Part of a small language model's weights.
Size: width 192, 6 heads of 32.
Architecture: RMSNorm before each block, rotary positions, no biases in attention or MLP, untied embeddings.
Training: a variant of Adam for these matrices, 479M tokens.
MLP neurons of a small language model. Each row is named by its layer, matrix (gate and up: input weights; down: output weights) and neuron, and shows model dimensions 80-143. Each number is 128 + 24 x the weight over its row's rms, rounded and kept within 0 to 255. A neuron's up and down rows have the sign that makes its largest values positive.
After each neuron's rows, "fires in" lists the words (lower case) most often at its 100 highest values on Wikipedia text that the model never trained on. A number after a token or word is its count.

L3.gate401 [109 143 140 122 190 152 112 120  85 116 122 139 115 156 129 127 143 146 126 159 143 130 102 152 105  87  73 153 158 150 150 110 107 125 136 130 120 145 162 118 123 118 110 144 120 135 200 145  76  99 149 135 109 119 154  71 131 130 137 116 154 123 182 144]
L3.up401 [114 126 134 121 172 137 146 137  79 114  98 138 110 193 114 112 168 144 108 184 144 152 112 148 113 107 117 166 117 148 139 118  99 117 139 141 103 135 159 146 140 128 104 113 106 135 170 150  98 138 117 125 108 121 128  75 129 171 128 121 134 134 184 173]
L3.down401 [117  94 128 124 143 141 127  92 117 115 146 142 121 114 124 130  81 143 124 144 124 122 122 147 120  81 143 102 127 115 159 117  84 112 116 136 145 123 120 135 109 118  99 122 137 146 109 150 149 101 126 120 147 145 143 110 153  95 102 126 132 140 138  99]
fires in: "these" 31, "various" 10, "some" 9, "its" 7, "several" 6, "whose" 5

L4.gate429 [ 82 123 106 158 115 109  95 123 120 130 107 122  89 129 162 134 124  90 144 157 110 142 151 115 122 124 146 130 104 152 106 144  98 130 103 135 182 141 105 162 132 124 113 143 109 130 132 112 149 118 142 137 125 124 114 177 141 155  95  87 150 111  70 133]
L4.up429 [137 105 109  67 123 162  89 165 119 130  91  91 119  97 104 106  89 141 109 143 135 147 134  97 138  97  89 134 111  91 123 146 111 122 112 120 174 152 124 140 139 128 101 134  77 120 142 140 141 145 165 158 117 122 139 138 126 130 115 118 137 113 115 116]
L4.down429 [152 143  88 133 137 132 107 131 138 122  94  75 103 140 140 113  99 122  97 121 141 110 134 159 123 139 120 123 108 127 189 114 132 131 128 129 147  97 142 100 126 146 130 157  98 138 114 100 138 152 131 154 104 128 117 110 145  82 104 156 133 116 133 119]
fires in: "director" 11, "family" 10, "an" 10, "general" 7, "round" 7, "professional" 6

L7.gate476 [130 142  71 133 117 134  93 135 114 127 101  93 124  87 154 126 153 140  81 112 113  88 159 178 135 148 133 143 113 114  64 138 120 104 119 108 139 154 116 101 140  98 139 124 150 163 146 120 104 150 105 130 117 138 143 116 126 129 140 172 142 110 119 141]
L7.up476 [105 124 108 117  98 171  79 161 134  92  88 140 107 161 111 136 114 133 118 131 111 137 149 126 126  69 138 123 135 145 146  89  97 114 118 153 125 122 125 126 137 102 139 121 101 123 115 129  85 136 176 107 143 159 135 116 108 137  84 110 131 121 130 133]
L7.down476 [125 104 100 133  90 196 126 138 132  82  77  92 131 109 151 173 150 151  88 111  96 116  81 157 133  89 126 102 114 133 123 139 129  87 132 103 125 138 122 113 120 101  88 106 131 126 121 129 116 133 117 136 118 117 137 151 113 128 136 120 116 141 118 121]
fires in: "first" 19, "second" 11, "leader" 10, "leaders" 7, "2nd" 5

L7.gate147 [168 141 122  94 121 149 141 119  99 155  94 172 129 148 159 129 137 132 123 103 110 137 101 145 109 127  85  98 152 129 116 109 124 120  97 116 112  65 111 102 127 138  80 181 113  93 164 125 159 116  98 126 191 106 151 173 126  88 190 168 125 116 107 146]
L7.up147 [117 121 132 166  97 105 146 111 101 114 175 134 155 137 100 110 137 127 147 119 156 116 120 116 138 148 163 101  99  62 123 193 126 170 145 133 138 176 116  92 138 139 153 131 128 162 159 138 160 125 154 125 138 176 113  65 143 164 191 128 116 120 112 157]
L7.down147 [146 154 125 131 143 141 142 119 140 107  85 142 142 152 143 158 134 140  91 138 139 147 124 106 128 130 131 189 119 156 165  75 134 125 140 117 150 110 133 142  89 132 123 134 161 150  91 140 105 129 125 106  99 135 137 153 154 116  89 171 153 112 162 108]
fires in: "by" 18, "may" 14, "could" 11, "all" 7, "from" 6

L7.gate115 [112 141 168 165 112 156 123 119 122 149 106 141 107 142 129 153 145 129 178 105 136 150 118 130 107  98 106  94  89 128 115 113 125 121  72 147 103  82 149  90 120 137 152 108 122  76 106  85 126 115 104 180 154 118 102 113 118 186  86 117 133 117 117 114]
L7.up115 [167 124 159 174  77 118 138 163 142 191 127 114 106 113 162 151 152 135 127 126 136 183 131 139 104 132 153 106 107 121 143 134 165 118 143  95  78  83 104 124 121 128 152 106 163 155  94  95 137 143 134 156 123 109 125  85 150 163  81  99 135 115 126 107]
L7.down115 [131 125 128 165 104  96 171 130 139 138 145 155  92 135 131 137 100 136 184 151 108 135 126 148 111 177 175 112  99 119 185 126 146 109 148 151 112 154 121 133  83 120 108 131 105 144 117  89 171  95 140 112 117 115 100 140 106 131 175 104 136  97 149 152]
fires in: "in" 33, "a" 9, "while" 8, "if" 7, "although" 6

L5.gate220 [125 130 108 162 102 112 172 132 139 136 128 124 107 112 113 105 134 125 113 161 137 130 118 113 118 122 114 127 106 125 147 101 100 119 122 130 145 148 152 152 169  83 125 120 144 137 108 118 167 112 132 151 117 140 164 159 141  96 127 121 116 149 103 132]
L5.up220 [180 152 127 139 123  98 152 137 143 127 154  97  76 134 100 127 119 106 111 153 133 133 149 118 127 146 128 139  99 144 159  95 121 136 123 155 144 135 161 128 141 110 108 171 162 150 118 118 126 109 124 155 103 122 160 139 125 127 116 116 119 139 134 103]
L5.down220 [127 123 160  87  61 124  97 126 135 127 126 118 108 129 104 132 103 145 112 158 161 144 138 123 135 137 117 169 113 145 139 127 135 122 112 145 125  71 113 107 162 142 132 106 128 135  86 138 132 121 148 134 118 108 103 139 142 143  84 125 133 104 117 104]
fires in: "one" 25, "a" 18, "narragansett" 7, "review" 4

L5.gate308 [136 158 161 104 156  97 111 134 136  75 137 111 150 103 137 109 160 125 123 138 120  82 105 103 120 118  99 148 120 164 135 148 142 171 173 131  93 125 115 108 114 146 127 155 162 116 139 125 123 124 140 131 139 128 176 143 113 130 113 127 135 123 106 115]
L5.up308 [127 125 115 120 149 112 146 106 112 142  96 111  88 128 137  97 167 137 129  98 111 118 125 158 102 121 105  93 163 136 158 132 149 111 122 117 140 129 104 100 137 125 126 140 103 109 121 106 111 116  74 123 128 152 126 112 172 124  85  68 163 116 138 144]
L5.down308 [127 117 140 136 114 145 108 141 161 109 126 114 155 127 110 155  90 178 148 176  89 142 129 118 151 113 161 119  99 107 107 120 129 124 132 123 144 144 162 139 107  93 149 106 165 123  97 150 140 157 124 112 140  96 131  90  94 100 153 136 147 136 147 134]
fires in: "its" 35, "their" 12, "whose" 6

L2.gate77 [126 143 112 136 114 101 110 157 126  99 105 114 101 157 112 148 123 123  95 141 116 155 156 138  99 137  79 106 121 103 130  83 114 103 136 128 148 127 137 107  91  86 143 125 139 149 145 138 104 150  93 132 145 106 146 131 151 104 112 123 102 119 111 175]
L2.up77 [110 128 109 154 109  88 121 161  92  87 104  59 114 149 128 157 114 102 122 135 117 148 140  92  90 112  45 119  96 107 140 108 111  97 127  99 156 131 131 114 111 122 121 119 152 146 125 146 109 177  81 130 159 111 145 106 148 109 118 113  94 107 110 175]
L2.down77 [ 86 127 103 142 115 104 116 143  80 121 121 110 123 147 128 129 122  89 109 130 130 140 133 133  96 145  56 103 113 123 137 114 129 131 155 129 105 104 135 101 113  85 128 171 126 156 129 140 120 155 110 145 110 106 149 140 163 104 106 143 107 140 102 150]
fires in: "singles" 16, "productions" 8, "producer" 7, "production" 7, "singer" 7, "products" 6

L5.gate426 [ 84 145 123 164 134 153  75 113 128 126 107 153 133 152 141 149 112 133 106 111 140 142 147 143 114 110 115 141 147 102 124 115 108 160 102 103 108 154 125  87 122 101 132 165  89 104 139 136  66 118  77 129 107 130 159 125 134 162 103 128 120 100 172 161]
L5.up426 [ 78 143 136 181 138 121 121 103 127 119  59 140 107 127 154 128 156 142 113 156 121 147 134 109 118 122  65 173 116 122 149 116 124 125  68 116 149 123 133 143 102 104 128  87 106 127 160 165 116 122 205 115 109 125 124  88 160 102 110 111 120  78 147 139]
L5.down426 [ 88 109 127 167 130 122 100 107 167  97 168  93 116 111 130 146 152 124  93 164 110 147 153 105 118  89 100 116 110  99 150 116 125 136 115 104 125 128 115 114  96 141 109 121 109 149 166 152 181 112 133 154 140 138 138 119 149  93 140 127 148 175 140 165]
fires in: "number" 26, "singles" 6, "pen" 5, "successfully" 5, "successor" 4, "singer" 4

L2.gate355 [138 237 145 154 101 140 166  90 125 154 171 128 152 111 160 153 153 131 126 124 117 147 143 110 130 131 133  95 160 117 152 129 118 115 110  99 122 145 137 152 141 108 110 135  94 115  96 171 178 119 118 117 126 135 133 153 121  89 116 120 111 137 107 137]
L2.up355 [144  88 116 124 114 143 138 125 117 119 142 141 138 138 132 132 102 143 112 129 118 135 135 124 138 109 145 137 101 120 137 142 145 130 132  94  95 140 130 122 126 121 131 116 132 149  99 115 102 131 139 121 138 153 122 142 151  97 121 119 122 122 121 105]
L2.down355 [104  80  74 120 118 134  98 136 142 102 119 133  86 135 139  78 122  92  98 127 142 126 121 114 166 154 138 113 134 148 140  99 109 114 121 156  90 131 120 118 147 132 107 143 117 155 130 142 131  90 101 106 164 133 101 134 138 121 129 118 118 175 147 144]
fires in: "years" 19, "history" 10, "tour" 7, "their" 6, "four" 6, "vladimir" 5

L9.gate315 [115 137 162 128 111 158 156  94 139 106 148 120 130  85 150  91 145 116 126  85 136 159 140 105 149 163 119  97 163 106  57 118 124 148 114  87  88 141 125  99 153 120 108 100 159 158 115 141 129  87 131 102 161 164 115  61 138 161  99 108  94 129 125 148]
L9.up315 [119 120 131  89 107 151 137 103  95  90 145 144 169 135  98 114 157  91 173 106  96 170  89 153 131 123 106 149 120 167 130 147 140 110 120 135  91 159 134 143 128 161 169 125 143 138 145 126 134 164 113 116 119 155 138 115  96 113 137 158 105 126 130 157]
L9.down315 [149 140 101  98 119 139 101 105 125 136 115 124 135  98 127 135  86 113 173 100 156 168 139 154 133 149 123 138 154 146 120 111 132 124 100 135 122 172  85 107 164 120  81 123 186 126 132 119 154 120 144 129 126 146 113 142 111 118 122 130 156 125  98 139]
fires in: "s" 50, "its" 26, "their" 6

L7.gate229 [120 138 142 158  75  84 114 145 105 138  81 140 113 125 147 160 134 130 106 104 133 130 121 112 129 132 111 153 123 126 133  83 133  77 117  88 123 112 191 102 122 134 136  64 156 181 100 124 151 138 101 127  99 129 122 130 120 144 103 105 164 143 107 136]
L7.up229 [154 122 135 162 106  67 115 125 113 160 111 144 159 138 141 103 172 146 100 171 143 161 114 129 107 137 115 152 131 165 128 119 142  98  96 100 112  78 181 115 123 144 135  84 113 171  68 124 135 134 131 102  85  99 114 122 113 148  82  89 152 145 124 142]
L7.down229 [142 129 135 104 127 139  94 134 127  86 123 137 158 135 126 110  89 127 143 112 134 105 114 113 143 159 137 153 117 141  94 100 158 133 123 106 115 101 156 102 128  99 152  98 146 154 101 146 128 100 129 150 100 149 131 153 145 149 130 119 149 126 107 137]
fires in: "a" 85, "an" 10

L3.gate321 [138 132 130 132 123 134 146 155 160 102 127 131 151 137 127 118 149 123 116 138 158 137  81 137 117 136 117 149 154 143 132 115 118 108 186 149 145 127 119 138 128 147 108 114 103 137  87 115 111 124 102 111 108  99 144 148 143 108 152 136 130 133 106  97]
L3.up321 [122 108 129 136 142 139 185 146 123 129 126  72  67 127 141 112 135 134 115 155 106  97 132  81 109 156 165 155 105 127 126 136 161 133 103 148 152 137 113 132 122 138 119 105 115 126  81 122 142 113 201 117 150 132  91 127  94 174 143  96 132 123 118 173]
L3.down321 [114 110 167 117 128 152 145 151 127  93 107 116 110 137 132 138 124 120 146 156 143  88  96 134  75 128 119 144 112 179 134 151 154 122 134 135 139 129 148 127 112 156 129 152 143  93 125 116 140 109 139 116 122 114 112 169 144 122 124 161 147 135 124 135]
fires in: "of" 59, "making" 9, "best" 7, "made" 7, "stakes" 7, "international" 4

L7.gate485 [106  95 113 146 193 114 142 124 135 164 143 106 148 122 141 142 135 144 108 163 131  98 111 118 139 106 139 140 114 108 152 181 151 110 147 137 101 154  90  96 126 121 112 119 161 109 148  93 118 116 144 107 119  80 122 148 132 140 117 107 132 154 100 128]
L7.up485 [ 97 122 106 118 138  91 158 129 154 183 161 140 143 112 155 124 122  90 114 161 145 111 121  94 137 131 158 128 106  87 115 153  97 173 144 151  83 148 118 125 130 127 149 122 121  73 174 111 134 145 165 110 167 122 141 159 140 125 125 132 122 138 150 125]
L7.down485 [111 118 130 162 109 126 162 127 117 103 130 138 160 145 154 110 100  75 118 138 149 138 111 125 134 155 135 123 129 100 101 127  75 134 153 121  91 170 129 137 133 110 142 104 107  82 141 137 148 137 135 101 147 137 123 148 107 104 144 125 105 128 140 125]
fires in: "years" 18, "school" 11, "family" 9, "law" 6, "football" 6

L4.gate62 [111 116 110 138  85 124 154  87 133 117 139 154  80  99 117 158  96 131 110 103 100 107 120 146 130 122  54 130 173  69 140 119 184 109 151  77 154 135 122 134 106 141 124 158 130 116 104 121 108 113  88 149 129 121 139 131 125 135 123 149 139 141 114 141]
L4.up62 [121  96 114 134  91 106 153  96 139 130 120 149 109 115 154 169 114 132 151 126 126 101 114 144 178 145  92 139 109 101 126 140 156  89 152  97 155 153 104 141 153 101 134 156 121 163 101 132 110 115  96 144 169 107 133 160  91 146 141 162 149 127 105 104]
L4.down62 [129  96 147 102 137  92 113 109 139 133 110 119 140 122 109 150 117 143 115 123 107 110 122 176 149 134 144 117 146 106 115 128 146 118 169 143 163 136  98 126 128 114 136 133 152 122 125 161 135 156 118 134  77 145 132 134 126 151 109 121 123 142 140 133]
fires in: "team" 20, "college" 15, "school" 8, "professor" 5, "all" 4

L5.gate307 [110 136 166 103  76 127 154 137 157 135 146 140 126 128 154 113 136 136 146 113 109 180 117 142 107 132 100 144 151 104 131 175 110 112 117 153 115 119 112  90 137 169 120 160 155 137 114  98 120  94 129 115 173  97 123 130 125 104 174 134 142 122 101 152]
L5.up307 [130 145 148  90  76 159 147 128 133 123 124 127 118  78 175 110 132 125 112 165  92 183 145 155 101 142 126 158 117 118 140 165 103 147 104 156 133 122 122  90 117 153  86  97 136 118  76  99 167 116 198 127 171 103  90 151 160 122 107  95 138 158 122 139]
L5.down307 [105 110 102 150 148 100 116 150 132 129 158 110 161 140 136 144  99 140 126 122 156 122 124 105 154 108 133 117 107 141 121 108 148 142 162 124 152 174 129 144 131 103 161 108 106 135 168 153 132 140  76 127  75 141 104 116 106 111  97 166 101 144 146 111]
fires in: "of" 28, "but" 27, "is" 9, "made" 8

L7.gate455 [134 109 150 131 121 122 152  90 126 110 121  90 154 106 104 146 138 110 122  94 135 102  97 177  87 103 156 149 153 118 154 150 112 114 125 129 121  82  78 150  94 159 124 148 121 104 167 134 135 127 127 160 109 124 122 118  86 138 151 151 140 144 119 126]
L7.up455 [144 109 153 128 109 135 149 109 138 107 117  99 134 108 124 127 118  75  93  83 158  98 120 199 101 111 147 142 167 115 136 121 106  99 121 124 100  88  87 151 125 113 125 124  96 109 133 143 146 129 139 112 158 124 142 107  87 137 154 193 123 115 143 118]
L7.down455 [113 122 137 151 145 141 132 133 134 105 137 138 129 136 128  82 114  76 116 151 115 106 113 110 137 188 113 106 119 174 110 103 124 136 125 111 163 120 143 113 140  99 130 114  95 144 114 105 135 139 120 120 129 141 130 120 168 107 140 126 123  98 140 141]
fires in: "during" 27, "by" 13, "at" 9, "since" 9, "in" 8

L5.gate65 [154 145 126 153 106 147 114 148 121 114 122  88 117 108 140 125 161 121  88 116  94 159 124 148 105 117  91 110 112 141 117 120 146 158 115 107  84 123 131 131 141 138 155 129 167 122 132 141 142 119 136 136 124  90 151  84 114  62  81 147 149 177 152 112]
L5.up65 [155 108  89 105 126 123 159 157 148 117 137  96  84 111 110 152 173 152 100 107 129 136 158 110  95 105 124  96 149 122 139 104  78 151 166 118 122 136 141 120 118 135 113 115 123 152 182 171 158 113 131 123 154 130 146 140 119  95  83  97 165 145 135 146]
L5.down65 [103  99 111 155 119 117 139 107 168 143 123 146 163 133 135 115 108 162  94 142 163 108 108 126 132 135 138 116 129 127 136 139 130 116 147 118 185 105 136 120 113 106 103 159  86 127 131 134 175 136 129 117 142 114 133 199  70 134 126 157  63 151 133 147]
fires in: "first" 35, "university" 11, "second" 8, "then" 8

L7.gate152 [156 130 115 126 127  63 103 153  90 126 128 147 170 119 136 137 127 141 146 139 135 125 110 162 128 121 141  87 117 138 160 142 147 101 105 149 116  98 122 156 139 123  93 104  64 132 158 123 150 155 112 139  73  65  91 113 121  92 180 140 115  98  72 143]
L7.up152 [105 146 152  99 141 101 141 131 169 125 100 176 108  93  73 140 124 124 138 101 139 129 140 143 116 134 131 141 104 155 152 114 161  96 147 134 167 170 108  94 133 102 118 137 122 135 134 103  97 152 144 108 118 133 130 127 118  85 140  49 168 126 131 114]
L7.down152 [141 106 121  79 144 158  95 150  94 120 108 105 124 112 145 121 138 167 109 160 120 110 130 130 100 163 134 160 141 119 137 131 129 114 106 135 100 113 171 143 165 147 153 138 161 108 125 139 139 149 150 132 144 101 121 160  97 164 138 130 131 115 159  60]
fires in: "at" 31, "under" 15, "of" 8, "during" 6, "in" 5

L8.gate436 [133 149 137 151 115 125 111 171 118 134 142 152 123  77 127 106 136 173  95 114 123 162 119 112 138 124 141 144 126  73 125 127 107 196 149 115 124 123 111 122  97  96 118 142 146 155 128 102 117 108 149 115 125  85  98 118 110 184 123  91  88 152 134 134]
L8.up436 [143 110 115 127 115 161 113 174 114 175 129 170 110 117  97 138 120 135  93 105 127 160 132 145 117 125 101 150 144 110 150 127 131 142  77 147 142 120 135 142  93  93 186 119 125 122 128 128 101 121 133 168 122 121 133 122 122 145 156  76  99 122 164 133]
L8.down436 [127 125 143 105  90  79 136 129 111 110 144 185 125 130 131  97 146 115 138  97 149 131 130 144 123 138 109 102 138 135 101 139 151 147 133 146 144 143  59 124 123 118 135 133 140 134  94 124 122 105 134 115 142 127 112 128 142  94 122  94 137 125 111 115]
fires in: "a" 33, "also" 9, "then" 8, "now" 7, "not" 4, "later" 4

L3.gate72 [117 119  97 138 146 114  87 118 126 174 135 147 130 142 163 118  92 139 114 125  99  90 147 156 142 115 146 138 129 142 160  78 140 110  98 151 132 139 148 166 138 102 142 118 129 104 106 150  93 167  83 104 156  93 108 146 142 137  79 148 103 106 158 141]
L3.up72 [ 96 105  96 150 186 102 113 151 115 166 131 183 161 119 132 101 102 118 119 124 112  87 122 146 138 134 144 145 149 149 131 132 152 136 141 174 142 140 113 176 170 104 118 124 135 146 188 148 131 112 141  95 182  98 130 142 115 109 115 131 113 125 119 135]
L3.down72 [148 122  81 144 159 124 121 132 127 150 127 145 124 129 176 109  81 111 128 145 104 108 133 144 135 162 109 136 144 172 133  90 158 125 143 150 138 143 150 171 113 139  96 115 129 150 124 171 127 143 125 108 165 106 120 136 116 120  88 138 109 102 150 132]
fires in: "on" 47, "at" 18, "by" 12, "from" 9

L3.gate449 [134 130 120  94 127 128 183 132 149 120 104 125 138  99 116 157 156 136 118 162 110 119 119  88 108 116 109 151 117 131 119 132 136 112 152 115 160 166 137 164 166 130 116 114 156 124 144 112 148 137  75 127 105 128 130 103 145 111 106 120 124 126 118 180]
L3.up449 [142 116 126 100 123 134 173 129 141  94 124 115 101 126 112 136 140 137 103 171 124 149 161  95 134 133 156 172  82 129 131 133 136 123 148 120 154 140 172 129 144 117 120 108 148 118 107 117 135 134 137 126 128 146 100 117 165 120  82  93 141 123 134 148]
L3.down449 [125 126 107 151 182 126  78 182 144 138 116 126 112 158 108 179 130  87  98 164 144 157 141 103 110 152 127 163  97 133 108 128 143 136 179 102 145 156 109 128 113 126 146 129 127 128 101 113 124 144 121 108 102 130 146 130 117 106  80 140 116 124 154 127]
fires in: "role" 16, "played" 16, "series" 15, "show" 10, "recorded" 6, "popular" 6

L7.gate289 [ 75 150 147  91 162 136 136 143  87 132 130 122 137 121 120  99 141 127 147 142 144 164 115 122 134 130 122 144 116 158  77  63 135 145 121 148 114 128 175 158 190 149 111  85 127 135 162 141 138 112 141  89 132 145 146  92  93 111 104  91 130 110 144 137]
L7.up289 [108 137 142 159 152 107  96 150  93 182 136 139  87 116 139  70  86 123 123 118 149 147 130 113 124 147 122 170 136 154  83  88 162 161 124 140 174 138 182 120 131 120 110  66 107 146  72 142 109 152 149  97 155 129 127 121 106 121  94 108 144 113 139 132]
L7.down289 [ 69 124 127  96 153 135 118 120 111 137 149 131 162 136 121 109 115  76 109 114 130 111 132 115 131 146 126 137 110 191  73 135 106 127  93 139 125 143 144 135 145 122 131 107 117 157 147 166 121 133 118 110 118 109 108 104 108 117  90 123 145 122 131 115]
fires in: "the" 17, "it" 10, "i" 9, "this" 8, "a" 7, "with" 6

L2.gate79 [109 127 120 136 152 155 112 121 106 148 106 133 181 132 160 120 138 125 144 130 123 123 125 152 140 158 139 152 152 167 112 154 119 138 135 187 116 133 161 193 174 125 109 121 119 129  88 129 103 114 156 141 134 108 120  61 108 118  91 114 109 121 168 132]
L2.up79 [101 150 122 129 137 127 117 146 114 134 151 125 148 155 167 102 106 109 135 129 118  91 137 154 138 131 130 152 173 156 105 135 138 121 140 160 153 127 162 168 157 105 107  75  81 106  66 155 113 116 142 141 142  78 101 101 117 104  92  99 106 113 168 142]
L2.down79 [112 121 119 125 135 129 139 122 110 103 134 127 148 126 154 143 109 114 138 160 113  90 122 159 144 141  98 143 156 169  90 135 127 155 137 158 132 117 138 150 111 133 108 101  99 113  98 187 128 118 111 116 148  99  98 134  88  97 125 126 115  92 165 118]
fires in: "as" 23, "by" 12, "on" 11, "from" 10, "since" 8, "until" 5

L4.gate218 [137 153  99 176 117 111 137 130 155 138 123 156 168 103 133 106 109 107 172 131 131  99 115 135 132 162 101 141  88  97 152 134  84 109 146 157 123 107 142 168 127 144 124 130 139 143 140 145  90 110 126 195 134 126 120 113 117 100 102 157 161 122 118 107]
L4.up218 [153 103 137 168 129 114  95 144 145 145 140 142 146 114  98 139 126 111 187 127 159 153  92 131 127 141 138 166  96  80 143 132 155  98 144 120 164 113 132 174 180 180 133 129 113 125 116 153  90 151 122 149 139 143 135 155 144 122 129 113 159 100 145 116]
L4.down218 [132 105 135  77 112 127 106 110 134 124 104 121 120 158 129 114 115 151  95 138 128  97 192 116 139 125 127 134 151 138 114  81 147 123 131 165 134 151  70 147 132 152 156 152 145 111 131 142 133 136 169 125 129 105 124 129 147 146 166 114 120 103 143 101]
fires in: "can" 29, "may" 14, "like" 13, "59" 6

L5.gate433 [ 91 102 172 199 101 162 137 119 137 101 107 123 159 145  91 159 128 134 152  77 132 194  94 162 121 147 158 167 158 133 117 140 120 119 141 105 150 136 131 151 117 122 119 133 165 110  87 161 104 106 200 103  95 146 113 132 116 118 117  75 126 119 120 128]
L5.up433 [115 101 151 185 105 175 123 112 130 123 119 138 157 128 112 164 128 139 158  59 148 188 110 156  95 132 146 154 153 136  85 146 113 115 148  98 145 114 141 130 127 107 134 132 151 128  79 153 105  89 168 101 126 157 144 140 100 109 127  74 115 134 113 136]
L5.down433 [127 118 119 114 150  99 165 121 137  95 122 133 128 141 134 116 115 144 133 121 155 102 121 159 123 158 140 123 143 148 136 135 115 128 158 103 122 143  94 144 103 190 136 101 128  90 101 135 115 143 116  95 145 155 144 135 167 121 129 142 130 143 134 145]
fires in: "also" 27, "only" 6, "still" 6, "often" 5, "later" 4, "originally" 4

L9.gate132 [108 165 130 121  81 100 134 139 130 174 120 143 137 168 112 112 163 143 101 114 137 119  94 150 134 124 136 149 155 131 161 131 188 123 153 161 119 148 118 104  80 106 125 112 107 104 117  95 103 125 158 134  94 125 115 101  71 103 113 122 116 111 165 159]
L9.up132 [151 147 135 118  82 114 115 132 120 130 106 155  91 116  88 126 124 116 117 128 107 133 158 133 115 149 148 142 165 109 135 134 159 107 132  98 130 159 141 132 134 123 115 126 162 136 110  94  95 166 131 142 141  93 124 124 138 100 120 172 100 116 116 161]
L9.down132 [120 138 120  96 106 183 136  85 152 117 123 159 122 123 152 129 121 115 118 138 120 129 122 122 119  85 178 124 106  92 177  93 118  90 118  87 114 138  89 122 149 135 166 100 111 134 134 126 157 151 140 102 111 152 151 114  94 199 155 105 167 146 179 108]
fires in: "of" 28, "under" 25, "known" 14, "for" 8, "into" 6, "in" 6

L7.gate48 [110 110 152 179 136 118 127 102 142 147 135 110 149  88  99 139 114 155  84 136 136 155 106 144 126 120 110 175 129 108 143 176 160 161 107  78  86 110 142  75  94 105 118  75 147 125 140  82 123 136 122 110 138 100 111 105 149 140 103 106 105 148 121 141]
L7.up48 [101 141 124 201 115 152 142 120  94 102  77 145 154 143 102 103  93 146 150 138 135 144 114 127 181 129 169 156 129 133 137 157 140 129 109 152 107 103 129 118 141 104 138 166 129 147  98 109 131 101 160 130 143 122 129 116 161 104 137 124  99 149  80 122]
L7.down48 [125 119 162 144 138 128 110  97 148 118 104 116 153  88 120 123 107 115  87 127 148 129 123 143 117 150 143 170  68 109 138 152 131 136 125  91  50 111 112  95  83 101 110  74 132 145 102  87 138 138 131 151 166 106 126 111 151 111  96  94 126 100 102 120]
fires in: "a" 41, "an" 13, "technology" 5, "strongman" 5

L2.gate36 [126 219  65 148 121 127 132 134 146 170 135 100 161 122 163 113 126 136 104  92 137 114 129 108 124 152 144 138 111 118 142 131 165 117 153 128  87 127 127 125  98 135 138 137 130 101 212 195 134  96 176 114 133 141 145 118 104 139 113 130 133 135 123 158]
L2.up36 [155 140 132 127 119 129 140 124 102 148 128 132 134 118  97 137 129 139 152  97 155 113 134 118 127 149 102 120 154 130 121 146 130 140 107 129 139 127 150 139 163 118  93 144 124 120 105 133  30 148 126 135 142 135 137 131 115 174 128 143 128 112 143 101]
L2.down36 [167 162 146 141 122 119 119 121 108 105 121 125 160 189  73 111 139  98 104 149 128 103 101  74 132 129 148 183 161 132 163 117 123 112 120 140 127 135 100 168 141 139 113 113 103 104 127 162 123 109 130 104 167 112 110 120 143 144 143 131 183 144 136 116]
fires in: "can" 20, "may" 12, "votes" 10, "away" 8, "technology" 5, "win" 5

L5.gate32 [132 132 120 156 129 121 122 135 111 169 173 145 121 110 115 136  95 104 113 156 121 139 130 137 145  75  94 169  98 139 143  90 116 112 126 118 103 113 160 157  98 144 102  53 149 116  96 128 143 134 161  93 141 112 114 137 119 131  59  95  76 126 116 128]
L5.up32 [114 126  90 142 156 171 134 151  96 161 141 142 124 123  75 118 102 147 113 102 141 142 141 126 137  94 107 149  86 126 146  87 125 144  86 131  93 139 148  92  94 122 141 114 114 111 158  98 110 106 169 110 164  97  98 106  99 143  76 132  85 137 140 123]
L5.down32 [123 138 119 137 154 144 113 110  97 151 150 157 138 164 112 143  99 128  91 132 143 112 126 147 155 193 115 141 108 114 129  86 168 132 112 116 104 138 126 160  93 110 113 139 130 153 111 133 131  93 136 122 114 132 182  97  92 131 128  72  98  90 120 155]
fires in: "in" 22, "college" 16, "households" 6, "days" 6, "from" 6, "party" 6

L4.gate172 [125 146  72 106 147 156 117 127 108  95 100 125 137 152 129 120 124  97 114 168 104 117 163 138 152  97 136 119 138 126 184 122 125  79 116 138 174 108 132 135 102 101  93 155 186  99 106 139 147 120 108 125 140 100 149 100 126 149 133 153  55 120  95 139]
L4.up172 [ 75 144 103 132 151 135 131 106 105 116 156 193 140 146 135 107 132 119 129 113 117 113 131 154 163 119 156 168 162 100 127 127 134 100 167 116  69 111  92 124 135 149 138 113 113 102 130 156 115 133 121 130 157 161 167 124 121 152 133 162 142 133 130 182]
L4.down172 [107 113 117 123 161 171 122 145 112 139 143 140 134 123  90 120 142 120 143 108 124 153 110 104 146 144  99 120 131 140 132 133 107  83 117  95 140 127 113 134 128 142 113  98 105 167  92  99 121 108  95 133 110 147 138 114 140 137 100  90  96  99 161 113]
fires in: "in" 63

L7.gate85 [121 146  87 121  91 108 152 127 139 135 117 117 151 128  83 134 126 117 159 185 125 156 135 138 130 137 137  76  92 142 128 119  95 111 119 125 137 155 165 143 119 147 162 127 124 147 161  87 195  86  93 132 143 134  98 146 137 145 118  99 126 184 128 182]
L7.up85 [ 81  98  91 155 134 136 113 165 142 125  78 155 153 118 113 132  93 137 137 146 123 107 176 120 130 160 124 129 105 112 123  92 137 108 107 149 117 131 122 114 140  79 125 120 133 107 125 162 157 141 166 101 152 122 133 104 114  93 107 133 135 111  81 136]
L7.down85 [135 157 128 126 149 154 124 125 118 136 102 145 133 121 121  86 137 155 143 182 112 144  96 157 136 113 103 127 111 157 111 152 146 130 132 152 161 141 158 131 124 133 163 141 135 158 106 120 174 124 104 132 108 116 100 117 104 116 128 104  78 153 135 183]
fires in: "there" 15, "history" 12, "series" 10, "for" 9, "place" 9, "role" 7